MLP neurons of a small language model. Each row is named by its layer, matrix (gate and up: input weights) and neuron, and shows model dimensions 32-159. Each number is 50 + 10 x the weight over its row's rms, rounded and kept within 0 to 99. A neuron's up and down rows have the sign that makes its largest values positive.
Before each neuron's rows, "fires after" lists the tokens most often just before its 100 highest values on Wikipedia text that the model never trained on; "fires on" lists the tokens most often at its 100 highest values on Wikipedia text that the model never trained on. A number after a token or word is its count.

fires after: "," 66, " was" 5, " as" 4, "p" 4
fires on: "0" 17, "8" 10, "6" 8, " g" 8, " of" 7, "9" 6
L10.gate428:40 47 54 35 53 68 51 59 45 55 53 43 56 47 68 41 38 59 59 53 42 51 53 45 48 49 47 41 62 47 62 46 50 50 65 46 51 59 58 57 66 57 47 33 30 49 37 61 56 45 59 67 68 58 37 54 51 42 50 52 38 42 38 61 47 54 79 55 62 52 57 58 39 42 55 56 47 49 39 46 46 50 73 49 51 50 45 57 58 43 44 55 24 49 57 54 46 29 48 52 54 60 65 53 31 55 49 35 58 26 43 53 39 45 44 27 50 51 34 55 25 65 38 58 37 42 53 38
L10.up428:52 47 50 35 70 54 47 64 62 62 52 33 49 65 67 57 42 37 57 52 48 47 48 47 64 52 43 49 48 48 70 40 47 45 48 56 67 44 57 67 58 52 51 34 45 68 52 45 61 42 50 53 46 46 46 40 60 53 55 59 46 53 39 51 57 63 55 56 48 34 46 39 38 55 45 40 52 62 34 34 46 50 48 64 29 52 43 49 48 29 83 45 48 43 59 43 49 56 37 72 62 50 41 58 45 52 47 46 50 58 56 47 51 39 23 50 66 71 30 47 53 44 58 47 56 42 33 67

fires after: "\n" 54, "a" 5, ")" 4
fires on: "\n" 47, "." 30, "|" 10, " |" 8
L8.gate68:52 52 24 49 35 18 51 49 55 53 44 40 50 48 62 52 58 61 61 63 45 37 45 49 40 58 52 39 51 55 55 49 49 42 55 47 48 46 36 75 52 46 41 48 41 37 35 57 47 62 47 58 51 53 71 52 54 51 55 47 56 32 43 58 49 65 25 71 43 42 59 62 46 39 44 38 35 51 62 41 50 45 63 70 57 36 49 54 49 43 34 50 49 56 55 45 45 51 50 42 55 33 55 26 41 50 49 38 55 71 55 41 50 49 72 66 55 61 53 66 49 47 60 75 45 45 42 53
L8.up68:48 70 43 53 61 52 53 51 35 60 58 43 56 47 54 56 51 60 53 52 35 36 60 58 48 51 67 71 27 46 35 58 35 61 35 51 37 39 49 34 70 43 43 47 55 49 55 46 46 57 59 51 50 58 47 69 62 62 49 61 61 38 47 50 60 50 54 45 33 48 35 23 81 52 53 55 26 43 42 43 55 48 51 48 44 59 45 53 57 48 57 53 50 64 47 47 53 66 56 38 72 56 49 78 47 48 40 37 42 55 52 41 51 49 54 45 38 33 33 50 36 75 55 52 58 61 50 44

fires after: "." 98
fires on: "\n" 96
L7.gate143:50 42 57 48 64 49 60 40 55 61 34 55 51 53 47 44 68 29 45 50 57 39 52 51 27 46 41 60 60 59 62 42 54 53 57 36 55 58 25 54 40 26 63 46 56 55 35 61 50 58 40 59 49 51 61 52 52 46 45 53 50 49 40 65 43 28 44 55 45 46 26 64 57 40 34 41 55 63 69 42 45 53 39 56 49 34 46 58 50 52 45 55 55 45 70 36 39 44 60 64 63 57 53 53 48 35 50 43 40 61 52 55 31 48 60 47 52 50 58 56 29 60 36 43 29 56 45 44
L7.up143:24 50 53 66 43 60 34 48 35 51 63 50 75 42 65 48 26 48 59 61 49 48 48 49 70 64 53 45 55 49 37 50 45 57 58 33 42 54 33 14 64 68 49 58 43 61 45 50 54 52 61 42 43 50 62 69 60 58 50 67 45 43 46 59 63 38 42 55 40 49 49 40 51 64 70 39 55 60 48 61 57 57 38 45 57 59 41 42 54 54 46 37 50 64 56 49 42 43 51 43 56 54 48 53 44 55 62 54 50 55 30 29 57 53 49 50 55 53 43 52 66 47 71 49 59 52 39 54

fires after: "\n" 20, "==" 19, " \"" 11, " Ro" 8, " (" 6, "===" 5
fires on: "I" 31, "O" 13, " arch" 9, "ch" 9, "T" 7
L6.gate57:53 49 64 53 39 38 44 43 49 53 54 52 37 41 42 36 44 46 61 67 37 43 67 48 50 57 52 42 64 74 58 59 57 51 54 58 67 35 44 44 37 51 43 40 51 45 51 42 49 55 50 39 43 41 66 41 62 54 65 49 66 45 43 42 64 56 63 50 46 54 52 41 60 34 24 30 25 45 45 50 47 37 54 53 38 53 43 59 51 45 47 53 59 43 51 40 50 71 64 53 52 60 45 59 43 47 60 41 48 56 43 33 45 38 45 53 60 52 45 49 53 52 53 58 52 60 62 77
L6.up57:52 35 58 52 36 54 66 50 55 44 46 45 43 55 64 42 36 50 55 56 35 58 54 49 47 54 39 34 66 52 65 67 47 44 50 43 55 26 30 43 52 48 54 58 48 34 65 40 34 44 41 43 44 57 66 47 55 47 44 63 52 46 57 41 67 59 60 55 48 35 48 47 55 37 39 39 32 53 53 41 56 44 60 38 58 34 36 49 54 57 43 57 56 44 42 45 50 67 50 42 51 52 59 58 52 64 64 43 44 54 46 42 44 47 51 50 54 58 49 51 61 50 50 46 63 43 53 80

fires after: "-" 29, " \"" 11, " (" 11, "/" 5
fires on: "m" 22, "p" 12, "ized" 9, "aged" 9, "a" 8
L7.gate263:62 60 54 56 47 50 55 55 63 52 50 51 48 44 44 57 49 47 41 21 39 58 49 75 43 65 71 53 71 56 69 52 52 56 46 45 61 37 52 54 51 53 58 46 39 58 43 39 49 46 61 48 40 65 44 64 54 63 61 48 55 26 59 52 43 60 39 57 46 57 51 52 53 49 56 53 64 45 54 42 48 42 45 48 59 47 41 68 39 33 53 57 64 51 42 71 64 41 57 34 36 53 32 36 36 53 45 58 47 32 57 41 46 50 34 59 36 40 53 44 48 52 65 48 65 41 46 63
L7.up263:46 42 50 79 51 62 62 69 44 36 50 59 63 42 59 51 42 36 46 55 56 45 56 66 51 69 56 47 61 57 55 54 48 54 54 50 44 35 56 48 57 53 36 57 41 38 49 50 58 40 46 45 50 59 41 53 65 51 44 50 45 34 45 45 34 48 45 53 43 55 60 48 64 33 33 38 41 61 65 43 60 58 61 69 35 38 35 53 53 61 52 53 68 41 34 61 48 62 79 38 37 60 51 45 60 33 51 53 50 47 61 57 36 60 61 50 51 55 47 46 43 44 58 23 64 30 48 57

fires after: "," 32, "c" 7, " Con" 6, " S" 5, " in" 4, "a" 4
fires on: "umb" 14, "st" 8, "8" 8, "0" 8, "6" 6, "ast" 6
L12.gate221:48 47 43 32 58 47 49 48 46 60 82 49 67 50 63 50 52 75 52 47 33 50 56 32 60 53 59 60 41 43 64 26 39 47 49 51 35 43 48 45 59 54 42 46 70 51 71 39 52 41 46 71 55 47 56 61 52 54 31 36 61 47 45 56 51 62 51 52 45 49 35 43 26 38 63 55 36 54 51 47 38 58 57 51 50 43 65 49 48 48 55 34 62 55 59 52 60 51 42 63 43 44 47 45 49 57 42 51 51 33 51 61 65 34 45 36 64 73 43 47 40 54 61 51 52 50 52 41
L12.up221:63 41 63 40 57 61 57 53 56 51 45 41 44 44 65 51 44 72 47 42 43 40 52 63 51 46 53 49 32 27 58 48 27 54 50 42 50 52 36 53 43 70 31 61 62 36 52 46 75 50 53 42 60 51 37 59 41 56 67 62 55 37 42 64 46 46 67 55 45 36 47 46 44 28 46 63 48 68 55 46 36 46 55 57 61 59 44 67 51 36 56 34 50 50 60 46 40 29 48 62 53 47 37 44 45 55 69 42 49 43 55 50 56 44 44 47 43 62 42 41 50 28 56 63 50 38 56 41

fires after: " (" 34, "7" 8, "8" 7, "9" 7
fires on: "6" 23, "3" 9, "4" 9, "1" 8, "5" 6, "2" 6
L7.gate189:38 41 43 57 43 52 41 41 61 51 48 59 41 59 63 42 47 49 61 44 50 36 67 55 44 47 52 40 33 45 71 36 50 68 63 49 62 46 52 45 59 49 51 46 43 67 51 44 57 57 46 52 52 53 38 47 59 38 57 57 40 57 46 59 49 55 52 68 52 36 61 63 44 49 53 52 29 38 60 51 39 44 21 46 56 58 41 79 40 48 64 34 38 41 65 52 59 48 68 58 71 44 49 38 26 61 54 50 46 48 53 48 52 69 42 70 59 43 46 52 47 60 43 37 51 38 58 79
L7.up189:50 62 60 36 54 60 54 56 45 52 59 78 42 44 64 48 56 27 48 42 51 50 57 60 52 48 61 47 61 54 56 45 76 47 63 51 48 29 45 30 51 50 43 56 40 42 49 50 69 50 68 55 62 52 67 56 48 30 56 66 43 42 46 51 40 41 66 31 64 56 50 47 54 48 54 53 56 50 47 39 49 47 49 51 51 53 61 75 61 53 62 52 42 44 47 29 47 41 52 17 71 40 55 72 36 56 47 59 38 53 46 67 41 44 41 45 33 51 58 61 42 43 67 44 46 47 47 41

fires after: " G" 19, " R" 14, " N" 12, " F" 11, " K" 7, " S" 6
fires on: "h" 37, "ar" 20, "ad" 14, "red" 8, "ed" 6
L5.gate318:49 51 58 53 30 45 55 62 38 56 74 68 52 66 48 48 64 54 61 45 40 45 45 23 47 55 51 48 62 46 58 67 47 33 48 47 62 50 62 57 45 45 51 50 41 44 61 55 58 54 44 42 60 42 41 25 47 56 46 44 36 57 39 51 48 31 45 63 64 42 53 56 50 57 48 58 43 56 43 59 34 53 72 54 51 46 65 42 44 36 51 53 28 62 59 27 37 58 47 57 39 50 47 65 52 60 59 44 47 36 68 46 46 61 68 57 39 49 45 42 43 63 62 53 37 51 40 54
L5.up318:63 41 50 59 38 41 51 67 43 62 65 70 53 62 57 39 64 56 56 47 57 38 47 29 51 47 45 72 63 41 56 53 58 38 46 48 51 40 60 49 49 52 60 43 45 43 67 68 54 46 36 50 43 44 31 30 58 60 43 27 49 67 48 55 44 31 55 48 61 53 53 55 48 50 57 63 41 52 39 70 35 64 68 63 49 42 58 44 60 47 50 51 44 55 41 30 51 58 53 46 37 45 60 64 49 56 53 54 40 37 66 44 42 53 57 58 53 57 57 57 53 60 43 61 25 49 46 55

fires after: "\n" 26, " \"" 15, " (" 14, " stud" 5, "-" 5
fires on: "A" 37, "n" 29, "it" 7, "y" 5, "nd" 5
L6.gate432:53 51 61 46 32 46 41 53 53 50 45 47 40 51 53 77 66 57 51 57 40 42 40 26 55 44 46 60 36 44 39 53 52 56 55 59 53 57 52 42 42 57 41 41 70 34 60 65 30 60 44 66 52 64 65 57 50 68 53 41 48 39 62 46 59 56 63 51 39 58 44 58 40 40 54 49 65 58 52 48 67 34 43 42 40 60 38 69 53 50 47 61 50 50 43 48 54 42 38 59 38 43 44 55 62 51 51 43 65 46 53 49 62 51 56 53 36 49 52 51 49 40 59 61 52 39 59 21
L6.up432:54 63 33 50 40 55 48 56 53 42 53 41 44 35 26 69 50 54 34 69 52 63 54 24 67 40 45 38 60 49 68 46 64 53 48 57 46 41 59 43 48 60 56 45 52 53 50 51 52 53 48 63 51 49 68 54 67 55 48 50 60 44 58 50 69 56 48 50 53 52 53 50 36 47 37 60 52 47 51 51 72 36 45 42 44 52 57 60 59 64 48 45 56 53 49 48 49 49 56 42 26 36 40 63 73 57 49 55 49 64 63 47 53 57 51 55 50 50 42 41 64 30 50 39 65 43 61 41

fires after: " Lou" 14, " U" 10, "ra" 9, "st" 8, " Nor" 6, "ij" 5
fires on: "e" 33, "is" 18, "." 11, "el" 9, "i" 6, "f" 5
L6.gate114:70 46 47 38 58 38 37 57 48 46 50 38 62 45 46 47 65 63 62 69 52 40 61 46 66 42 64 54 51 63 53 35 42 49 53 47 52 54 59 63 56 61 45 58 46 48 41 70 68 48 57 55 42 54 27 42 41 41 34 37 48 43 49 45 49 59 45 50 64 39 59 64 64 50 49 53 44 22 51 53 60 66 62 59 57 66 49 43 49 56 48 58 60 41 48 43 52 56 63 30 38 51 43 63 57 38 60 44 55 34 47 55 59 65 50 50 39 64 24 56 53 60 48 53 44 34 59 43
L6.up114:57 53 53 45 37 50 67 51 42 41 42 61 45 56 47 65 58 54 18 46 52 48 68 56 53 40 44 49 50 57 48 52 43 61 56 44 58 47 54 46 45 45 52 47 56 56 56 35 58 31 45 53 61 36 60 60 61 37 34 62 51 51 47 40 73 42 58 69 57 48 43 46 52 53 47 55 48 61 43 38 41 55 64 73 55 32 57 36 36 44 57 33 40 54 36 52 47 45 54 43 38 72 50 52 55 69 52 56 50 52 38 59 69 38 37 39 52 53 71 48 67 50 18 39 58 46 49 60

fires after: " M" 33, "S" 25, " S" 13, " Sy" 4
fires on: "." 32, "et" 10, "ill" 7, " season" 6, "ell" 5, "useum" 5
L4.gate301:66 32 45 29 61 69 52 48 32 57 39 56 49 50 57 44 68 45 36 63 42 53 56 56 63 47 43 41 48 58 48 47 50 37 63 73 46 62 49 44 43 38 25 46 37 47 61 43 61 34 63 47 50 52 63 47 43 45 49 41 43 78 52 41 48 26 47 36 60 62 61 44 54 57 62 35 51 47 51 67 52 49 49 47 57 67 61 52 47 48 36 41 62 57 54 50 44 27 50 54 41 47 55 49 64 39 68 36 46 59 48 56 44 45 46 51 36 44 36 42 51 47 44 42 53 69 59 38
L4.up301:44 38 41 40 53 68 50 57 47 48 56 50 51 52 60 37 63 41 46 57 44 39 54 54 67 46 43 45 51 58 44 53 51 43 55 82 43 70 43 47 46 40 29 36 31 49 51 33 63 42 60 61 62 57 69 54 33 40 60 46 36 68 49 39 41 32 61 52 56 35 52 53 58 71 54 34 51 45 46 63 43 52 48 41 57 72 48 50 50 46 49 58 64 47 59 43 48 36 54 68 52 56 47 58 55 46 63 45 54 59 62 57 47 49 68 45 43 41 38 48 48 54 43 41 55 55 49 48

fires after: " In" 22, " in" 19, " the" 16, "-" 6, " estab" 5, " its" 4
fires on: "stit" 21, " Dep" 15, " found" 11, "it" 8, "a" 5, "lish" 5
L8.gate208:59 57 41 39 36 48 56 50 49 52 57 50 58 35 43 48 60 57 53 50 44 56 50 66 49 27 39 37 43 68 69 47 40 61 63 51 36 52 58 54 44 60 32 73 58 36 53 56 43 35 39 53 46 56 43 50 41 51 55 44 54 29 42 47 57 42 75 37 35 55 35 45 27 51 52 48 61 50 59 46 57 34 50 56 44 28 49 62 51 46 48 52 61 49 52 53 39 46 54 20 44 58 57 49 47 48 54 67 51 47 57 51 53 47 51 54 47 61 55 50 62 58 43 60 47 38 68 64
L8.up208:61 61 53 42 41 53 65 53 59 54 47 54 35 59 45 50 44 45 49 57 42 54 48 70 47 22 46 45 51 63 62 52 57 50 55 56 64 51 66 41 63 42 44 49 61 40 50 59 53 44 53 54 31 58 50 46 41 57 60 60 35 41 46 52 37 58 60 49 63 75 35 50 47 65 29 35 50 38 46 54 63 44 57 66 49 42 37 58 53 27 37 45 57 57 59 62 47 41 54 42 55 79 46 48 37 49 55 52 53 41 43 56 39 44 38 34 61 54 49 52 46 32 61 61 44 51 68 58

fires after: "\n" 42, " \"" 22, "-" 11, " fin" 10, " (" 5, "\"" 4
fires on: "P" 45, "D" 24, "T" 18, "anc" 10
L6.gate275:43 48 40 39 54 65 55 57 34 41 48 34 38 37 66 55 57 46 64 48 38 46 52 48 49 41 63 41 42 44 62 37 48 48 50 36 57 50 27 72 43 38 59 47 62 56 48 45 54 58 60 50 38 76 55 55 56 45 39 63 47 53 64 44 58 56 61 50 53 60 47 56 38 46 44 52 44 46 55 40 54 39 64 52 20 29 36 62 56 45 57 63 49 51 55 52 53 57 39 64 62 57 42 38 50 40 36 61 55 42 46 44 52 43 66 60 40 49 56 63 44 45 47 62 57 54 48 44
L6.up275:52 42 53 46 49 70 42 49 71 54 31 31 45 53 34 41 45 44 59 42 47 68 37 45 48 66 64 67 47 34 43 60 35 44 42 53 53 54 49 58 50 45 32 38 42 37 58 55 57 27 63 73 33 52 68 46 61 33 38 65 52 38 52 50 58 53 46 40 53 56 40 54 59 19 31 54 54 39 64 46 53 54 41 42 36 42 63 45 37 60 60 49 66 41 52 56 48 58 49 40 49 56 33 41 53 43 53 49 47 60 49 41 50 47 46 58 19 64 42 57 54 37 53 52 54 39 56 44

fires after: " Al" 15, " U" 11, " O" 10, " Lou" 7, " A" 6, " pro" 6
fires on: "p" 34, "t" 11, "f" 10, "-" 9, "duction" 7, "is" 7
L7.gate22:66 49 43 56 35 44 46 52 59 38 37 60 54 33 59 41 42 38 44 40 54 38 38 44 60 45 45 49 33 63 44 42 63 50 51 55 41 45 29 62 43 37 43 54 58 31 43 55 66 38 67 45 39 56 52 54 35 50 66 51 50 43 39 52 65 63 55 33 28 37 29 62 63 37 55 41 34 63 51 59 56 60 62 63 52 48 41 42 54 70 46 57 49 62 54 45 47 39 41 45 60 48 57 47 71 44 44 46 67 32 43 52 51 54 55 62 52 42 46 40 56 65 32 68 46 49 49 60
L7.up22:43 49 39 46 46 52 41 48 45 52 51 51 45 51 55 61 56 48 51 60 39 58 87 43 33 45 63 52 37 48 70 45 46 36 57 64 66 53 69 25 43 43 60 44 47 37 58 58 64 48 45 51 47 38 72 54 60 50 59 63 49 46 39 49 41 44 53 67 54 60 55 41 55 54 38 51 43 66 58 45 49 55 69 70 45 42 43 44 66 40 51 41 45 39 34 36 42 31 38 43 39 50 47 36 63 53 62 45 61 59 38 44 63 54 59 48 58 43 60 55 53 50 31 42 43 50 56 54

fires after: " In" 15, " Mon" 9, " At" 9, " R" 8, " En" 8, " Pro" 6
fires on: "t" 42, "re" 8, "v" 8, "ex" 6, "d" 5, "od" 5
L7.gate72:58 37 50 52 54 60 67 52 64 55 47 49 48 55 33 43 43 49 44 52 39 50 45 62 52 40 46 46 56 37 60 44 63 47 50 63 47 53 61 66 57 58 50 32 41 58 57 44 54 51 49 46 30 56 68 67 62 70 60 43 55 67 55 54 79 56 43 48 42 38 51 45 44 62 41 45 58 45 74 56 77 54 52 35 58 46 46 43 49 62 54 50 43 40 47 50 57 47 66 55 41 54 40 48 40 40 46 63 54 43 67 33 41 54 51 26 51 53 57 44 48 52 37 57 55 43 58 48
L7.up72:60 44 57 62 47 62 53 39 62 52 35 45 69 54 53 45 48 60 59 55 53 48 20 63 46 38 40 55 27 32 34 42 46 55 59 41 45 49 63 41 66 57 43 36 48 46 62 52 49 50 53 53 36 55 54 53 57 53 49 56 42 62 51 50 44 54 41 42 48 50 62 54 46 44 42 54 38 47 60 60 52 49 58 32 57 78 46 54 54 69 66 47 53 43 45 56 53 32 77 44 50 37 41 60 40 43 50 48 50 42 62 25 44 49 47 50 34 51 46 38 49 48 50 40 49 39 52 49

fires after: "\n" 50, "==" 9, "R" 8, "===" 6, " add" 4
fires on: "S" 53, "ed" 15, "Ch" 6, "el" 5
L5.gate180:48 58 69 47 50 44 66 55 43 30 39 60 54 55 80 69 41 42 48 64 56 61 79 46 49 57 40 42 54 57 43 42 55 60 45 38 59 41 50 52 62 64 38 43 52 37 57 68 54 36 45 56 36 56 49 45 64 37 42 61 43 35 51 36 59 54 64 47 59 68 54 49 62 26 55 45 60 38 41 58 49 50 63 49 57 39 43 49 51 50 64 39 64 47 36 53 32 69 58 60 66 53 48 54 48 52 51 44 39 52 28 47 36 39 60 31 37 45 46 63 34 41 65 44 45 45 46 59
L5.up180:52 49 51 57 56 55 25 70 57 55 41 48 48 76 53 62 56 35 58 58 47 59 30 52 49 44 50 49 63 54 74 51 49 49 51 62 73 54 40 51 54 46 55 54 32 50 55 47 48 49 48 29 58 61 46 26 60 51 66 50 42 30 52 72 47 60 40 31 41 55 41 53 48 60 45 72 41 30 39 56 52 44 67 46 44 73 50 65 52 48 37 48 54 60 62 60 31 45 63 49 56 58 57 53 47 43 44 39 44 46 57 46 61 65 42 60 52 51 49 66 56 65 60 60 41 57 59 50

fires after: "\n" 44, " inst" 5, " c" 4, "-" 4
fires on: "e" 22, "H" 20, "L" 12, " =" 9, "V" 8
L4.gate177:56 48 58 41 58 63 40 43 33 43 55 48 56 71 60 63 70 29 35 55 43 54 73 42 52 51 51 54 44 58 51 39 24 48 57 58 66 60 27 59 48 41 68 42 49 29 35 58 65 59 58 48 57 52 52 51 43 51 42 61 51 41 46 60 56 33 53 59 52 41 41 56 71 44 33 42 48 52 62 54 47 67 53 66 56 41 46 48 58 46 44 34 46 59 44 39 46 33 60 58 50 50 42 51 55 39 35 43 47 58 51 51 38 50 53 56 42 58 45 42 39 46 61 55 48 48 53 52
L4.up177:34 55 43 62 52 67 61 40 54 55 30 42 65 50 55 41 40 29 51 50 59 72 49 46 28 40 60 37 56 49 49 39 38 41 54 53 35 51 40 64 48 53 49 46 39 54 55 54 45 51 50 31 41 50 57 33 47 25 56 49 37 66 43 45 60 62 68 52 59 50 38 64 72 29 47 41 57 52 54 58 57 50 47 44 35 50 49 51 51 39 52 41 51 54 43 52 32 42 68 59 55 41 32 49 59 24 42 57 48 53 54 76 40 41 33 44 64 43 35 46 52 47 66 49 64 51 50 46

fires after: "-" 29, "\n" 16, "i" 9, "o" 8, "z" 7, "u" 6
fires on: "h" 52, "H" 25, " H" 7, "B" 4
L9.gate79:61 53 54 48 60 50 54 53 49 38 63 68 53 63 68 52 47 42 55 63 59 44 58 61 56 58 46 56 58 29 43 39 60 49 57 44 52 48 58 63 46 28 55 57 43 31 25 51 59 53 49 61 57 76 63 62 55 54 55 59 66 35 48 59 41 64 55 41 35 57 44 53 59 21 60 62 46 41 36 45 43 39 51 47 58 36 41 51 68 53 56 35 58 46 40 45 47 62 65 59 58 48 63 62 51 56 54 50 56 50 48 45 50 56 38 48 41 53 65 57 49 49 63 53 45 63 53 49
L9.up79:24 54 44 42 59 60 40 52 42 46 56 36 57 41 55 34 53 59 51 54 54 41 49 43 65 39 69 48 62 40 57 49 55 53 27 49 55 57 51 59 58 43 22 50 39 46 43 51 44 55 45 44 40 63 55 68 53 42 36 51 48 30 44 46 41 71 45 60 60 35 62 65 63 48 35 41 43 52 49 46 52 40 67 40 41 58 56 43 53 42 44 42 59 62 45 76 54 52 69 46 63 46 38 44 52 36 41 51 49 38 58 37 56 67 55 65 57 41 54 55 57 41 57 58 51 48 27 49

fires after: "," 69, " 4" 5, " ." 4
fires on: "0" 18, "8" 16, "6" 11, "7" 11, "9" 11, "5" 7
L8.gate162:47 51 49 50 37 67 47 49 65 60 42 39 48 53 49 43 41 60 52 44 52 33 44 50 59 66 45 49 29 45 45 44 55 36 68 55 56 52 42 46 40 47 57 59 62 49 63 33 56 50 36 56 61 55 61 51 50 38 55 51 37 51 49 51 72 52 63 59 50 36 48 42 35 58 55 41 54 59 33 45 52 40 47 53 46 61 59 55 53 46 60 44 32 47 37 50 39 45 79 49 47 63 71 53 30 49 58 59 58 35 43 48 56 32 46 38 54 63 31 52 47 49 39 44 55 28 59 44
L8.up162:46 50 50 55 56 62 47 52 56 40 41 38 48 56 55 43 44 53 59 49 51 42 23 39 55 52 44 30 35 57 45 43 51 36 59 39 62 42 44 52 31 55 55 45 48 44 46 41 53 42 41 56 57 47 61 63 48 46 49 59 32 53 61 51 80 72 58 50 50 39 44 54 39 62 48 47 59 54 49 52 43 37 63 33 46 68 49 51 52 57 58 65 48 58 51 44 43 54 66 54 38 62 64 55 44 36 55 37 46 46 30 52 67 43 58 43 68 55 25 61 67 32 44 41 64 38 63 53

fires after: "." 23, "8" 8, "7" 7, "6" 5, "9" 5, "0" 5
fires on: "6" 19, "1" 17, "5" 13, "==" 9, "2" 8, "8" 5
L8.gate350:58 53 48 51 39 35 30 33 60 43 62 52 50 35 44 32 46 50 61 49 37 53 43 45 44 59 51 44 38 51 34 42 59 52 62 62 53 68 53 32 56 47 49 48 39 63 59 66 45 58 52 42 43 34 36 36 38 62 54 58 52 64 48 69 69 37 34 40 47 53 41 50 48 49 52 55 33 34 55 57 44 71 39 44 40 40 51 51 61 57 60 46 50 36 36 51 43 64 46 55 60 46 45 39 49 43 55 50 36 57 50 72 59 46 32 61 36 41 47 55 35 43 50 37 59 42 57 42
L8.up350:10 52 67 55 47 50 29 60 55 69 69 42 50 46 37 44 49 47 47 43 39 57 44 49 60 50 65 53 42 41 43 41 57 34 47 74 43 46 45 39 32 43 44 42 57 46 55 44 61 51 54 57 42 36 65 55 50 47 63 48 62 48 42 50 62 68 55 56 59 37 50 61 52 54 54 57 38 54 48 65 50 51 39 65 36 71 55 60 49 43 49 52 47 49 60 33 60 46 67 50 56 42 59 47 37 62 43 45 51 45 38 52 58 45 32 47 51 61 43 43 47 41 70 48 27 37 78 60

fires after: "E" 22, " E" 9, " |" 8, "w" 7, " W" 6, " I" 6
fires on: "ith" 25, " at" 11, "mer" 9, "p" 8, "ts" 6, "orth" 5
L5.gate162:47 50 53 37 42 44 52 60 60 56 33 63 42 49 35 44 42 47 37 52 47 46 57 48 51 55 55 51 66 35 59 67 48 46 44 34 37 42 54 63 56 45 34 35 68 67 45 46 48 65 55 62 58 61 47 56 50 45 69 44 28 67 53 59 56 32 47 70 49 45 51 26 52 42 48 50 42 55 49 64 61 39 61 44 47 48 40 40 38 51 63 57 49 53 61 60 55 49 39 50 64 51 54 82 58 55 64 60 56 57 53 55 48 37 53 52 59 35 43 44 35 54 67 48 60 58 59 50
L5.up162:58 72 45 50 42 52 46 50 58 29 48 63 54 53 33 51 68 42 67 45 37 52 57 63 55 63 37 70 62 22 51 50 54 55 48 42 67 46 49 57 34 54 34 44 42 60 32 57 39 60 64 55 58 56 43 54 47 51 66 54 38 51 40 39 53 43 41 55 46 53 39 41 48 32 51 63 55 66 48 66 55 57 51 47 48 43 46 50 54 55 61 60 59 54 50 67 57 40 52 42 59 59 53 62 56 39 67 64 46 45 37 48 37 26 58 45 65 40 57 46 37 50 53 54 60 41 61 66

fires after: " B" 25, " F" 23, " G" 21, " K" 9, " Mad" 5
fires on: "ar" 20, "us" 9, "as" 7, "ur" 7, "ü" 5, "rom" 5
L13.gate340:49 56 68 72 43 45 50 66 47 39 64 50 40 63 54 48 54 55 54 33 60 26 48 65 52 61 63 43 53 57 39 53 66 57 43 49 56 46 55 60 86 42 48 47 38 41 42 29 42 36 59 54 51 35 56 38 63 53 42 57 51 38 44 37 55 42 60 50 49 45 47 60 57 65 57 60 35 52 49 58 27 68 55 41 60 37 61 56 62 29 37 52 48 47 48 45 59 57 50 35 50 57 37 50 36 60 45 40 61 59 59 48 42 56 45 49 64 40 43 33 43 45 55 56 37 50 52 59
L13.up340:45 51 59 50 40 65 39 55 59 31 65 55 54 42 54 43 46 57 41 43 57 27 41 42 46 55 38 51 43 49 39 66 64 39 49 53 45 54 49 62 29 46 63 52 48 69 60 55 55 40 52 68 43 59 46 42 39 35 44 38 47 64 45 57 67 46 53 70 51 41 53 49 37 53 46 66 59 60 46 28 40 60 57 51 51 52 52 54 42 39 32 61 50 56 40 52 57 67 46 53 59 46 62 53 52 44 48 62 68 37 74 53 45 46 60 47 37 43 56 32 53 48 63 52 48 56 55 47

fires after: "\n" 27, " (" 16, "-" 16, " \"" 12, "==" 5, "===" 4
fires on: "D" 69, "d" 25
L7.gate416:51 54 59 62 52 42 65 42 48 51 52 50 41 40 50 53 47 52 50 67 38 57 55 73 34 63 54 43 56 46 64 38 42 57 45 21 59 56 71 55 34 37 43 55 41 47 54 40 49 32 38 48 38 64 63 30 75 51 65 60 64 42 51 56 60 36 63 62 44 67 57 52 58 42 53 43 50 40 51 47 52 50 54 38 55 34 55 69 45 44 56 55 47 61 49 55 52 65 43 51 36 38 33 47 46 45 54 65 44 54 45 36 37 48 47 47 41 47 45 44 50 30 67 51 65 53 48 46
L7.up416:45 43 59 50 29 66 50 49 43 66 22 40 46 46 37 65 38 52 52 47 51 53 46 37 58 50 58 56 37 53 53 54 49 40 61 62 72 54 56 40 46 41 31 53 34 60 50 41 69 53 40 42 46 55 65 47 65 43 43 55 36 39 70 28 74 48 53 57 67 44 65 40 49 56 49 51 36 49 65 49 34 69 61 58 52 51 40 56 57 52 45 63 59 57 42 48 44 52 51 61 64 54 30 54 58 50 43 45 46 60 37 58 62 54 47 50 50 65 50 59 55 72 45 42 40 31 49 70